config = dict(
    d_model=768,
    n_head=6,
    vocab_size=8192,
    norm_eps=1e-06,
    init='trunc',
)
MLP neurons of a small language model. Each row is named by its layer, matrix (gate and up: input weights) and neuron, and shows model dimensions 512-767. Each number is 500 + 40 x the weight over its row's rms, rounded and kept within 0 to 999. Numbers have three digits each. A neuron's up and down rows have the sign that makes its largest values positive.
After each neuron's rows, "fires in" lists the words (lower case) most often at its 100 highest values on Wikipedia text that the model never trained on.

L4.gate369:508522483537575431537541537459493449527493508537485508539525503472530485488485474507478469433450443439514512549480445528430415444504470553481493498521579509480595446554501536438484443536494507473431509420482472451535489485460522524517514565529535491428526483483477540539545444536459488479501469499473556524476488544444444503550469503532493457431423524543539535555460485510550560490392441502504495535509509516459519433540488540420480554476545441474496486469521517508514442457491491431508428505478478512417555489487493514433517487446431579486451514483467482483535469551566496493462565474521493403548471470398531465460491454506520498462530544567447525475513464547498548468459502506492475478509488481552469547498477553527501515561468539519479523589510540385538394519531502
L4.up369:490474487516530515560464448483490509537485528512434511488488478436471450442537526491454532475496408544493466524464407519517481435444473464464533499499487494390503530532501596426557467553484487504501544425501498484382443572470556509502483515441513523502485537472499482461507480513501503503460537449469433431490451543513488498578505519499528510498470544507472568488512521519501536533452466485496483405514485519504504490532517527517505541483550510499493570521469492539485498499542462540512467445564415501489443467518524539480494492444481530521416510508511525593539492529463603456466495456472476502437517518521439531526511527462530470522508529465475450444447489416560518488456504547441523559482510418457498462543529530479518465455521553499520505519498462458567462445507534
fires in: "on", "short"

L3.gate1551:497443511547519505490582584544572506565540465523502452520435499400517480561411498450496535497486484441487512475522449474456533492549452496490493515459546479497376554512483468448419550510496490521476537492547517528551545537542432521499494496491562551515492514463480477470469482629473464468454468459451515459407489464495509484494404536619495464494503479468515567529541394525474444485505490454477508495448476478448494491491509455464490560432453527471491553445506559434481522507410463472548518494462455500512519515454508547461497467576485491490471492509525455560543553475458529539433511510543488502491537472473518461370497434501540506523560485519517512499547428567496522485475513503496523495544511400456505624477493519389494434489451455552455472548455499445420476481445502
L3.up1551:486488537533525452503542478436480538543515442539478545566539471536545520538476549447487509479502495519478482524477518487503530485491459505480487476471502432518471535469491465502444561581574468458560500502508531500523464531504532480528441506525470472455491460444517492471546481538511578533489433545514478553442433542486519529455527482446453496486521573481514527540459479454473534501487497408458499499461493530509525484454476523471448543522506532514536504531570525512490459500453450475441506519494469526481495496427520475441492533454517406424528443556491457488530505441527508536467532436535499497553543414515407481492507473524524478475497458558519516447566530540475464450459458471434453478534472514469500537529532497512546610438473502481568534464489440462530502506420423
fires in: "in", "of", "on", "do", "at"

L3.gate454:550541492460512490465535541521546529563534433505579463463515459525467539525462542548502467531424498522483480510513477475508504479473527436473454499468508530430554558543435594489518549449460473464565430555575504471557526527442472528442533502537493476534486553464485523492528484467567470426423481507488469477597534484515489525496550494597471524461436475553484503454498473599479504408501456492490487475496483459478554511513519499448492510461508489508477479550523456450527515452539513504454443550538449543491498541508503457492441572528453496505491529547505521529648449524443428484500457504457406567548456483505538474480496462444471421578467452462572517541570489469572504556438507546447526552527528399545502539545491484518635530524497530476516467507420441444438522552534382
L3.up454:562505441578509521497583551490541429482555485528528478481510500459482456542562469475492488447560409508519513559439512496516444481544547514444467524503513495480551392496533547531452540519513509459494545593497537485410469505484523477531472544512499453445473511573448503516531556564500502478514481485464548521436509481503539528502500549478459526577510595525503506523521492506441486560523522498535457484453472489508570549505474453488506484526523489539531518499563563471465499390513491470430527562529510446508522502523433478463561533496454468476545481576501499576513540477523489510478478434505461522500505498536463519538471490559514598511539492517492565484475473503440529462510544502401514522520500531491515548568548492483516466435461495482544534459470501506430495460488507
fires in: "the", "s"

L3.gate727:504450456442485459507557518537489519543588538443546488456529452492561554421471651482555488520461527546459480493469517441487516533488466483460530444530541477432610472569493563457507550531577510556493456496525571568515502535534546484444497402535465542484521467465499537569484483544522470480498557490333509492488496492525469495520512546469447502484482486538543518458501591441480423462516511543503496537501443427517480508524554486430515534468474536509532461557527521438561499501577518525522451549460438482488430511466526513411521515482518571489487507484498470506533488431522522391570545465500571476467495468542471492487513515511567440467509436465461507483544559515475507496555541452508487526534513549513510447542445458469476457491495518500513489501492499504411551575551479
L3.up727:498492462521526488478546406475462496534503473435494535466410567519483463524486543517541516489544501547485462563481477486411575486537453434514549429478482501513527570538468466460532478525557475479512473473489453469510557497471572455485544536497567461515484519465488400498486442501526489451522521515463472464558515549512500512469537504483517528493563474493604479487532521506395489509525493484423526517497531547513472512522534535584524475505503468450486525499601487536476533515453479560495510442545415495517498528497538446452512513552620523536484513406464512524498487475577554540462497501480474483457480489512434471441517460503516436407561502503608492486493521492488492424522471501466508484423498500543490493497524478534476528500529533481462496470504485429431621478495524
fires in: "also", "bishop", "małachowski"

L3.gate1492:465470500458536518432441512569540530578491437586454549570502422502532529579491484483523479438441480515465525429493452531552538510469387511470477536546522454482496511476554540533496424486515532410492508495522447514562570559482494471480480480459480487412550449526557531486504477517495606507458464505536494502480505524509550509502449503517504536520547502509514523497481487500451452521488459453457448506518525448482597502504409472468477559511458491487549500503461501529613546500537490491450500512513530519558466431506463544550476462374441498522475578536454511493564465512501495483488527452547482503538509500501561551424478516494470495570386509561622471533499507482479529487446494488528474518517538505422499538452491473471493550447477413511522414492531508492470472524563526
L3.up1492:550438488533597452435565487560495555469469474516547506501446482515484425552455508520529440454392528494472541575539494526449520501542465476511545425474517496532467472526482483537419509522486531498451537462508482546527500539542469431432453516517580481522540511507468520522525566554538462542541462517512459501495563525415503488482555496496550472463462499497491491492463525448511477470458443508476571561563548558483541560535511546512518529544572460526418426524517595407450482454504551517495508570476472524592458521574538509440503489460517540485448506507450517494555542506430493491527542497529470462563426518520468478469474492440476524465477433600493526442420531476507600437514469536550577441419433400521503463527500471486485506453504527503539517507476502513557558494507538
fires in: "of", "among", "not", "while"

L3.gate814:515518497503466482473495559473594511541536460482478474545431455549469478532513466501446551499515524526531538494496458454503460503514551473541448579484499403403475567514432592513498535442557484513522577510550512450544551524517527538488503583488557526548498516527601510510507538513482468520488476497465487494497458522496497545500505492520463538460431561483455509566491477530491489525515409458469465484532448504511511575501434460516509465498432402500529446538555513459484534578522474508542433465527533538504504560475422483527486432526561495538453519505546555502534543536556561535485510442568458506499460522440477568489550509578543527533549556505460571457557522533490476533465509496496446571413519457508529568514542476483512516475516531568479521507450554571472499480542491
L3.up814:492534524509556486524515474526487524495537515527519538539541466495465457418565482503431485519494500489432458522462442514526456507532541508563424406477591470481502431486502509404506435454452561519462464515498477459473599505521484571435525562490506492522499508582527473563478484491513459478482430551507508510458540533474524483509589489466495549458576507509449552515424519514558469537539524517515522407447501589465474522545515536475529460408482598484459519518482520538457531445556552518566511518508486452544496445518485496427586508487497508505566539502364533524488570501446522495544534494501483409506505465444463486521510519453445510513547511523572431462513544495523506464457448440489470591479507551623503470473497544519504491479503526528531505561481493461479482434432487
fires in: "s", "curtiss", "blues"

L4.gate969:560517501583482524491546467476546539487454474509482464530508541518434481541464518450450528465498524468533485502524530429538438513540498515496484489565494510445522424521614509537443458544514563541467570499527429425496494544533522485480514465542498440487574429535515486522441500477494487505521534555414488485470453500477475483485449489463563460513494611556457549522456467435453458481450417487524513531512466494503445495407548520512512515505467440493460500472440548547514363504494535493572577446521435476528492631522456509568485510490565452517512523467474502524495456472622546451517518579569500441586591560520441443512497478493431461533506501547512453394460426436477486539534498446435472487529547467567432567445451518565504522533442520419488544548451465551559567548506489
L4.up969:501549471493496509520528521491518476429487501537493511503541519475497516493555530569488495428527558505522456434487597452478572485476565507530478487519528561534519511504563520532514581519497455407501505402560553394474526457508452504519439497479556476468537492544465492527546477474500498503545430520398581555496473543486458493521539481457519482516487532503501507550507531519524464442478471596557526483472528598449469500529508441544494423416518500509506440530469499433508486596488505502561566531464496504538539488482541517465446497504439547509474450513441560544464565466562478469507536539475470462548500651448511345466492476553465531560579484543508476455470470543514499496518554475451484549536486569516537532492465521508538510545528567472518485447514534528475515487555497
fires in: "its", "a", "their", "byzantine"

L3.gate117:485492465468518546501520519550488485492459463558453530544487435498517573411460526475503467424442493485559486471533467537466525492550494461466525571516556525443533540470513532505548519442487470468509484500449480464510524543487507442513524536548464504467470521495518528526540506544597473499515538480467506568522484548469512523458522489515478477470476425434474531435531531452547501472464565590495435504489465436554474568494433491447490513503561484540401466507407431546461461481534508554437461478507488534492504555501485544535431519425487539605535527442460503503484564499507500513512603451499484517526471566484507602510445550483552540452488560492448446522490501492500507511542529504533495534484454482538419442470445544467496497460514513532487504509512614528481537510544502
L3.up117:511509513568490593435482500499518483508437539563515476484533491483419487504575502494529493414432504551491440410428451533574481535567476548533431492571569439514478534525528475449464522458507498521456514547528474508552484513456566561535518543482466544445494517503452473504444526431541440596442426451488536509456535511475498485486556487495477535541474480451527530545474453504469501483436366469541511519448514492568511515503503544491487476457550457479534448531481514561468511515560473519533522534497399479583497452465511440509516464490492469545482452452458517486541575526560538533453456412535455428528469550489511512548480493514510457525495533521540545547558500535477553509427533441582513507493535516567522454504520524526500541469523480483527572536428482532452406533556506
fires in: "of", "student"

L4.gate1089:573477405515494480504487480473446569495492452548519415525463470521554467475487496538469523487498497546438484549561466476495493421492438477526433481492521445509491503491465531564486538515506502482542497515548495562511504622483464404504461456460527522465515525519518525500596539517606536552441512564489504495495446457508503509523504496431499531554510536436527530540437537473417420510514459492513492497450468492523497535512491591531545487498500499434507484499503515435423488520475478480562441510509484566500547496478507564562423540423510512562445578470457500514491430518541537511581518512483530479494558499501504498480497484419531514453487525477499456520496521503504532488516500578590540531510549560472415511494524560504487467474455478486504523521489519530461588539490448
L4.up1089:512541532437437492473458460489471550432458445486557534529484544504537519533530453460597537525514504536426549508527474404518468548448502515518482477576466501502482509476529521513481539514404463518487474521517453497490482494469478456493537405452512490513520491515484532467550527552535550477460503514532509520444486470519502492536537499566469593421440605410517520523523463489519504474460492495542513463479515482417456523490466450496556480477489556477475459541568541480452479513534529483479498495492504462470447519508573473561472471444518523520448497520451523504486454454551497464492465574418425442486473542441511424539400512557510476487546473516560498524470541420508458531520483511496599515499567534463534540541567488514468458537451571533508553493536451513440526465520485
fires in: "its", "my", "your", "her", "their"

L3.gate1980:586533507473496461559517510446563580563544452494545447470569555431489499459539498487520445483487526395475466521541520491451534564435484427455468439547484405531464436463423559495425502534527465445433451552491589482451468470566508527519411436477517574538508471520495483492524472525501552539433475546532529441453534460562474503438464508493571558546515567484489614541535476522449475528490442552492535465525487516525473539538538526459458522463506552486522522502502532572480479505409565444575538513513429550502541495424486533452466523462547494547483552448530547563495511491539540512507422519442494538595557438632522476477453444490495450507576478455550494490528499513430516495526406475459563516532506545503516485479510482516498490500456492480476529525591570481474554460514426
L3.up1980:498555590551491483461479515476503483493491523427523541500534492485439519412534426482477441500499554500468451511541482530593540471458508435432560454498463457440422503528494493472545540465494478462581503545550508528504550498515467506543520497476570455535503507459452440489525492489461525523484492532575528439476519489453548518558463527508505509523426509512488506523470450507466513512474506457487544473482476469568480497473485557458521498512498580492467549561569557525542481571438541477449554476453498472457621544456441503502424523583567504515467480477509547487503548423564551532565480505478518570520596511508464455478474479524493473509539533528460462534547478506475547444508434401475495501534440521491498494519531517551445533494440495491526553486541485471588546523494538
fires in: "you", "my", "i", "we", "your"

L3.gate996:583485498491529482483512433494538486483511474514510442471509465478488502493480503528404463487518434483555542575502511515438532516541506525456526478524470492476528450484510588520494468485546462428512508474502483472543582527443454482427463547479522544479494522504503511522539422499535523503451447501528506526544495480546495497491559459616472484506510504520527484464545498479491518609488436512472450436463467465481513536544450541471532574483461578475487515488473528423561582503572408508478468516561482499501468508461544530488472522498469521537498559493536544481515417480515553607483519447522463513512483511421463474500551559457551547485478511547535479432471521516481547510519497505529536512454459560444543459501395435509482507505526525472458481522530538448603534536540536
L3.up996:444510525508565578534566531562502500553537520444575479457463513525463485554500450475465487492481475499554447493482510556515426517519549471543482540476536512510467571556525545562525478435499527470476493538527483580562507484563516526535542539453506486531435519546506447575482500467540517493456501466490545577486457536467481552531466509530450538493537530412473573508521487453572522522525525555528559508478476508524482487446510592548586495500490560441452511566483457511496474493561528539523583502457540432514444423529480547485511552439489582420510459457442554488470551505532464478494479449495495531531349560480549497505404525515501512539470492448481456533449551440498494545478563510425406532481544568446516519529491485446450448513536559598528488548519532540487548539522457
fires in: "of", "produced", "employees"

L3.gate181:515559390593535485459466433464541545469476426485442437477472496506522461444503554518518588502481468429506539525415536536517457461511472439490495464501546513451494449516511526544513520564532455548465509510462420466510506454507471491528504451556451523475514394506489516489470548476501499475590503518497466539518510556503520528486465541525522511535612448482475406492494514476472422496462461493489539496459512530540563485511454448435534469410493543502464528442445584551516523481410533526434512449520503470478489418443421489522514431501553489525526543502472448507550498545431407543506483534524494444530516444420451502488464519490498527456472565461427495477521467458536504493557442504552466503537451503469516515495462522502479576512494483457423487510575506502521530476501482
L3.up181:460524501520467497493529462549492551525548479520581503518508499504505433490487555496554514505444581475482559485498537518504524534497430505567587502457587506516508553611438540488528467529497488545519444471490508488475473413498537572495450534472487521471501518453523554531474522502520501458500552532486554544510473451455483505417459443478521469537464532519530463479504488460475552510507459532454480532492398515546572458537529567494513464490531444454505500501465630450464524522506456491574603515499446526504457512510468498463541508480472535419538435515502470506502454514493505501467460542435497593499571510509482512454547546445525534475570443441500520485453468442529472488542515503455595450458425485485492492475582552528537476496541537429460522522520472462525525463432438
fires in: "more", "along", "out", "very"

L3.gate159:499506483554520500514533456486496548529513567504518472552476456371548524487535569498481509477508559492477512506545446463475453485546548592434453363541527433520438480485477529515513507565525533528517488453496539503405487482472484436490490506478515518458540477456485517498463407464524499467523494604556406476475488478496559507469546537552489504472502515531513551473465510430462447503493466503518469542509465511443538502529486517548435590469493546490514482551455519460520496544486382432544511540529542505526493531515456555482543569437516519525443534518506540492478475510565544480482457521564528469463484473585507535537481476494550454460521438486413454531447552529497564471498493556511495522528569500490545563449484498436510502525512495516576562529515527435459486553484513
L3.up159:479490500474542552531559474509447480513507502519566497505536394455497505471476524517554491516459468561483505563535498473572488498506550536453555526401519470527425515471449488513525501477547514537529425451549478495456566503530495472471526501466506544533527530567496484509555495532506522511419506495454502505510515545579496487450457532541489401502578399473532521454507456498513475561495527532511452572465526474458534495423493542527499434516470490492507492460539475513469505507462409529502511471531510535433594513487489468438550514581547417534464514558526553529592439489514506492468559525548520499456554506518414508461533494498531458475479501489576581514478490491445464428494520528483439470465538500538458452444449507379548510445479511464501440504554582436437560473466567
fires in: "from", "of", "by"

L4.gate1846:476543457488453473548614518429510509495483536455540485541439571455551557513422574519532495543437509547523473550497416515558456517473488484468410550518577527432424512540468465494445430517532497531445477457583568489473500499471530430455541533512432484506535525475515550464482573559497525508478469458486532436510503522478443500505432550483501454464496540513510503462519488520544460556482450472501467470451524526578485463496481495491527569438574470445545447524467500461521550504515475516537525554476463531513586540489445524475551506438414467467526518527443495439495487499476480478540480544503549469501463514555454528515475471506550434478518516491448532495537524529490515502469526474515512510558566435526475530424489506545503529475416469552427523485473494432538486500553422
L4.up1846:493516519543470468488514483436462524502497491548528453495518534460542496469482533487487524506564546532504479465462463556458516454505424501534512556532441437475506452570495503521461489569478546471473499527523479530504511512395480504573464492573466443444498435448497514492515484594491519495549500444478474561460541548439430495476478504501449482483426589480464485518502530412512509463480533500524528526440542476527487412460513493459528573504509490509477544532473460541527454522496494460556478575432525483528506454527522577542454494492465529441435507545423439509534533492484487437526524495519503459617481531497512489482540515516491538532452498449436476451449476482545502486543523525479497476493499436529427510496428518477562553538475491509537527481456488472501472477561478
fires in: "and", "in", "of", "from"

L3.gate761:564489498506507586559551495515475521528546464449535513531458554520504524486460457477490452459484519573527498555470518522505483432410510512489455500532493497535533488546485546540451566537468569532468501527502513517484542535456528443492530508486565495486473508492504556489607517520454464465433508526440512405558424557471462499499539471508511510601460523527437538504537527541538536520455455491517525499480485492544541537493450551535636454485539500474462518551452508510454553510468488501601487456486556520594470514480500474486529453508447565582434535503464512542491530535458535510479465492562464528488449543447428483459513495511500485508544445483452459529513540478500511481510480514506579526476534498496518453533496537522489483539408484503491521478591519504498427506504516
L3.up761:508465437505514531513491538458523612453496494570495529431572529537550527570603541532440505466522504473529467516465504437481471444510515506459512454444495436475522505486422399414466516551518507466519526567475535488521501511425449492470482469489512525530495461507528475451530544562538537539466456485502527556465459492536474489535527457539549556548473481439462533530470518420507510494483458500486527531446504451410453481608558516436473491469473528515456396487501557510449537426446573510457471484506492535441430573489510561561517418520505468494460488544435522529536493488516512482506486483515495472479499451496492520502476401477499542492512535470526485522469427526496552436473439556486504518502554490470566496529518499514511527527493474565444466422510535449505482442523427
fires in: "his", "her", "s", "herzog"

L4.gate1478:482501499440487468504569377476516564537463462544491444457498511529525478545483582540533486547485396500470529409481473501530478451559554444493513502474513476401541490522561420478449492489507517466524488537519461482570509492477573447482488469568545527494474499562518541491484513464515555446459467495522499450507535555363493583458502513530461518490581518484491586544539536519499563557559549441442464460568527434527535394457503456444566562461493411450479535501544469486491542586535509473556491451530440605476472491509464598478508508480512505493490577470555532568520514473454527488452534491574453548458537466545454546465536454511470456569522522491508526478529542503559511510481523481523440447578505467532455553464469584494530598441511482556509518456506503511561483559511492
L4.up1478:484516500464499498477519530563550532483513470488443491459505525516492491485533508508514492515456510490516545524462461500368529591525522493518529510462530515398433558555554527509511486432526507493500535482521439525514537527491536394548526507509532505530512530520427490456555536482501515438497445513446480456476504481516469544479524474544505482493553522511544483526468516515536476498523539516538430417495547473484463469445487505523564412501549430425466450507522486453439519465492522420518505446415572526418482558552470483540456480438431482553541551488499502453525505479502516519559531508465427530493507508517533464488448458419450543544501432521502528409526513431553524419549518490545486501519562516531475488486484548521533534479480522551423512528482518491495452495507474
fires in: "would", "will", "can", "not", "t"

L4.gate1231:494536516421519476501500471573511462511514525496560460510555495513522492487542463525551602507471511513490453528525483603421568475546513519506534486528481488504446547517486494473455533532514557485560506447498495473461450518525505574527461534470592490430455449459493565467419522536553456438561444494479566494497510460501510460509522514476453548549431432489519520517456460517533503530489466451502444536424498518528501536499582493512508566542510485468558568450425454506554521548455506556515489479554467479466445439461503558445563506419473504466486540507544418527549567501582487485481497486451458540490502546552489435474518529500500504472507500455529535567529513515481525565486522548435565480501463527520464479561402515486459486521493592508512504515479603486451493463589458
L4.up1231:464518439468420415487471426453518543398472484475543490483514546491505494579471507428566470452498462514448506536518620524505505495493486538463490459473473469541551510441568491543493498530501504518534539441457473526519507533504422470431551455471464461524540525445464465524544427511559490486524595518485521551494556547517562530477452525489504467476475462479547476535509582500463508492542447507446500520471560515532490445487532546469445498499489530514586490476487515559478470450496511490435518531501564502468506455495509526470451531539497613571567474474530515508434488463549495469479487483484489546487506490442491576428449564477486561530506479443555482516451449532568514485434526583490548492440389439479463494541545531509547553487529530426442496504492513548550533446478534
fires in: "university", "bishop", "king", "ministry", "republic"

L4.gate142:559557494490435502532547463390535557536493489543551538531452499485509499516489541486570530451422538527494486501521455457499445480508501488500474483532574496411487467476507455510473438523464487555454486431536475515503496470494561454495456521500529486474529466504519556535488495529483459465567531526530447487485514582437469492584456547489483421472479479487583468541440533603538523538481557535520442530529452462483486547530535505553569479524504522517521566521558484442567493543467602434537478540467489514520486546444474552488530473538563506489508503491492516513493443497459509506485542539448471491560564498599547477501535492500527447541468572553584424511492444462525434481594519525498552538481525496529485545514423505475507421545549509505497541519518595529585483591540426
L4.up142:511506524480479519436514510446502425481579463525572467552540517436444478485543562514506494494488497511515489513483527524464476454521465459455426475472492503502510499490477526540463434508460442423460580463532499523476471514465486496496503505496509472565475528480522513547515451494539540491525554531424503526532497466397451506476500448474525475526524556474494462516481510498487482541505475479455486517589483469477473508539484428514406447504569536538588509457532470489543568445486512573497533489470456492584453482526576569493544509467488469627518526476475493512506471525531458489474500479480529502516472490511515503481427504511585509490470557535447467500491465434575518520511516579528530518435474518478526504552514474474504507560506520550486498481521585558506508478509509
fires in: "his", "her", "preceded", "guernsey", "byzantine", "a"

L3.gate66:548461506524546442465507537541483459482422573465475548526497500550534507538468453538519470502527546472553539495561587511469518441542447526524462516442529482484510447525478479451493486533489536503448440486516487478511533524520552547534478484541539560537458502516506550481488517475561472431543526539418497452489396543545452479564488572537466497484546543509495512472541482473560430518485534553469423565453533548512461469532574564479512545418497418551520508445556448431513555484507448552547486487558506493520544422466501542467454463495464529412470465512488488425516465512488476507506493518406537540511477540517463465461510438454503508507509478548518517479437500460515466504447494524516452506533445466516456537519548541513511408505537517553484498575545523497459505523577574
L3.up66:456483553552552485471497483510518447468460484393545479534460494529527560511538490558517512466505534498483532442477494517448458440572409521427577539471495489457414493437531531494502450481500556527525500475500431498514527513510538522512533438436492500496531582519484523435487585496510477527521556442527429513565495487515524494566488578506582472521534420477490534478559473389482555472500515536549497455544462459504495566522533470489529500515523484487468563428501506508511488481518542442500554495504490479515463535520502463524500483507505518495500458485460430470488486500529458546528491528551560458523465510480469480551543469443477486483485506525506470526509501542503447523541424533441529529467449544485481529523489479432520484525512494514477500528546447512507459552478507
fires in: "he", "she", "n", "part", "scores"

L4.gate716:475454511505519491527494506551475554540483490551519555522530503509499418527512485491489526470485527493458530531528537501508503490515500432495410486500480480523529514532470498391480571529520534508470523533441452500530479522539468489444471570439524506479464511464575539570532449478548518405501532502390533476414508463419541516500467527537503532463476570567479490467488526452506530550456511495455444567439515531522535503512518489396457535502496455496496498501479550504536521453573521474516428472444455497463544471559539558409438475401452465546504538528541486560516491477520510465510594513473472484528480506456405525467508478482506480490523500499427556493518516507484505435503478521576518492536466499536486478526471514528496404506524513619512491566458487473477472547533551
L4.up716:464530465447486419534523460457620521534480444570460497459482499482451492520494452576465496444434478491579530560517418444478487504475528519398558449529506509492558551517437501396512531459511481473445494458568497537487583548487466480507486491497498511525459512500478494505517467579491551540475530503501458550493501554519541487568548472498549408496492420492536554526483517509545493479477532479493466469519564447505559402501538520494469476481420460486453590488540525557463471519521482534482487443492481536460456560473524584478536514490488489565522481477510520535481445482549543452542464540523501522533573482551539540542476508505515493508485576432527511458511548558531525466480443506562461511438584476490489545492440526516563464534501455520528484493528405467467453571519492
fires in: "not", "to", "be", "later", "t"

L4.gate1905:473502511471501556543519549479470525520512488540449448560469513501532458493420560518570489475451497485508536565492463549512413584511415517486537503567503456417434461488439563477488449460527437542430486436541537563508541561441487508471508523481441552523499527528501521502579490479508440567508493491512517500483507484499501519484485541553551414510528509461590573504549466470506552507547456530490444516453501520521530555442543560478435561546512482497526470510519481532457473516500539549514516494507523513508516483457542560632496549500513461568535494509483421536543520517555461440479553486526509514522485553501564620514620471534463505468489542508466541514509484515505490528587501535504546489497462487536467527465496504484462523493440454553506508471504523505585540489534468
L4.up1905:437514507500456502510498500483514387468460463536476526495463490512498479472484490568501440526590460525438471520458482514510486557532587509527496463522621463426419474521424509414491463509511471488508499515500428525529571521463513492464565449577537510490499556523457488461455467533471481438462468472435496490505471514553514499487444477554518515492462624493503473455473479511547535542437533511479482572406479503520454444467478484560476487505515482550540433502539500473522496572453610454487463559486519492536556491540515464466537502483499463460473623542495512484567498521518531485489497485512454501521535505471535523555556473563549466449483557540464499484514554561454487549521479505498476501492541486525529511455542468451502580605516487545504536437474454463492470537496421
fires in: "of", "from", "county"

L3.gate584:541477518457546428457522551498533477521505470518516528555462503391591433538471497510476530415479562484463535570522510530556490495541496480467487527496560484504523521556517558489502546535492540476495562406530485532491482569537416514468370527539457502502571474529577509440482515497480497535538551566537523526492490539525480511526512500538504534552499446498494511496562516495520487501470435505530518457495495437528503508535536595459504600451477537498488502483528417547567466456554437493486521470506434514469505541520448519546488514519489436476549441457494523483580465523534485532503548506515620502529504491457519555499520500468591475434427434434571451547533422474546462549413453555512466486572442486499530561489472476472517519493441474427472535535476502501494547481515442
L3.up584:478548473521419522409460506473510475477501498487477471551517495549566550504551495464561505488488468546545492445504459504465437573443501457512446507471531487522560553480486529570525376576517495565484495487489449472520533460493424509547544561422479521484505505533431470514527460507497524526485501481477515458423406552446509530488530533498545472496522487506497441484519501498527432552538494485488503620532483511472456562501479516476522474491509532471529501568457511510527520544472541486478423588477533472512507551485508535528456474457479465526551504532435452565521538529513451564504443528539507533480503510452535486484441510506438508533503498492552480524570494459435563498545483477518614532431484461595518529484465552453500478524496484502504495485451486524520511493457406
fires in: "of", "at", "w", "alderney", "mrs", "alfonso"

L3.gate1625:510467451466487465447554555480591496567511577580509454509490493506499465476486556522511476461485467545533514537518525400558489459574529547455480533492485508512477498482496550464510560506508507524499577502469469508468515577505505478528471476512422547475516486477589484472487535503450607483463488528536565501492459487526538504513488493426486516543467486428500525510487476438425439457479561511513471544471444488473538469472459532439517546445522443458486461547473524528540578456514516444447445483482509501454515534479479424571496496386468485498560461538488543509617517563540535480506537499566533524468416485502542546470468484512523595509477517458484523487545559450491506483491464519525529565486482486462488447526524450495483497574518516552568493457476524468469502489514414
L3.up1625:461491517548597532483475563481495520560458511517505487489538436551496473586483404544529449506443482528487514447515443534498401531453503537510507500505538483526444475448494501506502480480477498452507557496563471578516572519477501549536482538497501484549559487546476523473414552491598500528465529532494392538525495535497512536496547543450443423525564448405496517493458479555480533542566532562548477524515503503470468600492454495540528496552495555509520548521473525492475508460475501587478526543516453494578476472560537552416462510517411480529547425467485546528490508491551531534483577461453550452492450589538459455511511535500539507500455573457470499563524526465415473485415485485496537476430544485501508488499466469465537517538513516526525499515504514543494536582479490
fires in: "of", "as", "among"

L4.gate2003:522508514439584490567529514439491523505507545553445441550481526443490528494498547506508475508503510427535516510525532562468490482644490473403460591555500475508540488524494558514481536555501507491448498535491519479518457513529540500543519552446494434527509467520513554531517554453536486481503473521494524399461426436526467503545545522446500532519477530453558548516480525545515466464414434463546410510416520463496491494573501556504470548467543487495482538568453448553518490538500497455478477552534404490445476527524582525567507482542467437476537543510460446508578470498492480502462380504461475437533520535480438537540535446534476498501509433521517566507526448443511514512462527508532441455556499492525531536452536480521513454510559502594441476465492430510512515511485521
L4.up2003:509450488452512531578571467477460495471504513526517463534541523493551552489535470520449490431536479509500522490481577499501509492436444497474606468542359509522537538466507434608462543505562512488536477477396529487524494479422564484493529519555489461467475427609481493502526592534476511572412472557497475451540538533458428516465503497561463505496428516519524600578483483403525577468561464501526455531509495492510423505522531495510474564476530519561551447600503437462534523555467542547579495502488465495465460469440502522478514505461565530488505454514486502497461497453480549523470473495480461505483500525530484417497479487506450471481481560560502538490566487467552483520524577553515419475452533487489429485491527505556468530560511461470577473435499518536519486498440471
fires in: "he", "she"

L3.gate378:506531452530535521510469484533564500515500546560521502490428513503519517494491489526520532570561448493473518536496487474482515435562473518505493494490450469513491495518486466466458389489550507545488454561521595493418575524418484449488487499484508450528550499460481487514509472515501525464489492512581543449401476555518483440484571499520482532470493530523498535469416484495547540496439504438536478553485533500505482513534445534419522516492491467540478528466482507511492474535552481473562458454488397557487521556462410428433510510562507440410493450507483486587542472534460508504539446510499484537483531484468476528557505463451538534521496463523528533503400522504509478457493604588489505517561511517444539504526491499546500509532542476544428504485531482452569509537520469
L3.up378:480390528586548519528473497538463498472555559518550489544543534534500598449506512494485486433518464493510481515532483477564440488562477493524523473456441428513483572443420523480532534473646603588433504577473438499487476509471479543534478495547519560539513468449512563507484557474472448503542466505432404570507515515493538466585534512501544488551487512464543548511552472450452530452527490530545533526498456501490468477537475427477453514446505478490524473507430434618501468447522503506484454460505552507572510511475444516497475524507513514516487440455487434534551508513523503474502551488490559527543470510472452535481460461521388536540490507477536540451544476431525509556463516513422443506534508465432478485490506530473491470497504497505505555593532483553541450482493497
fires in: "he", "it", "she", "constantine"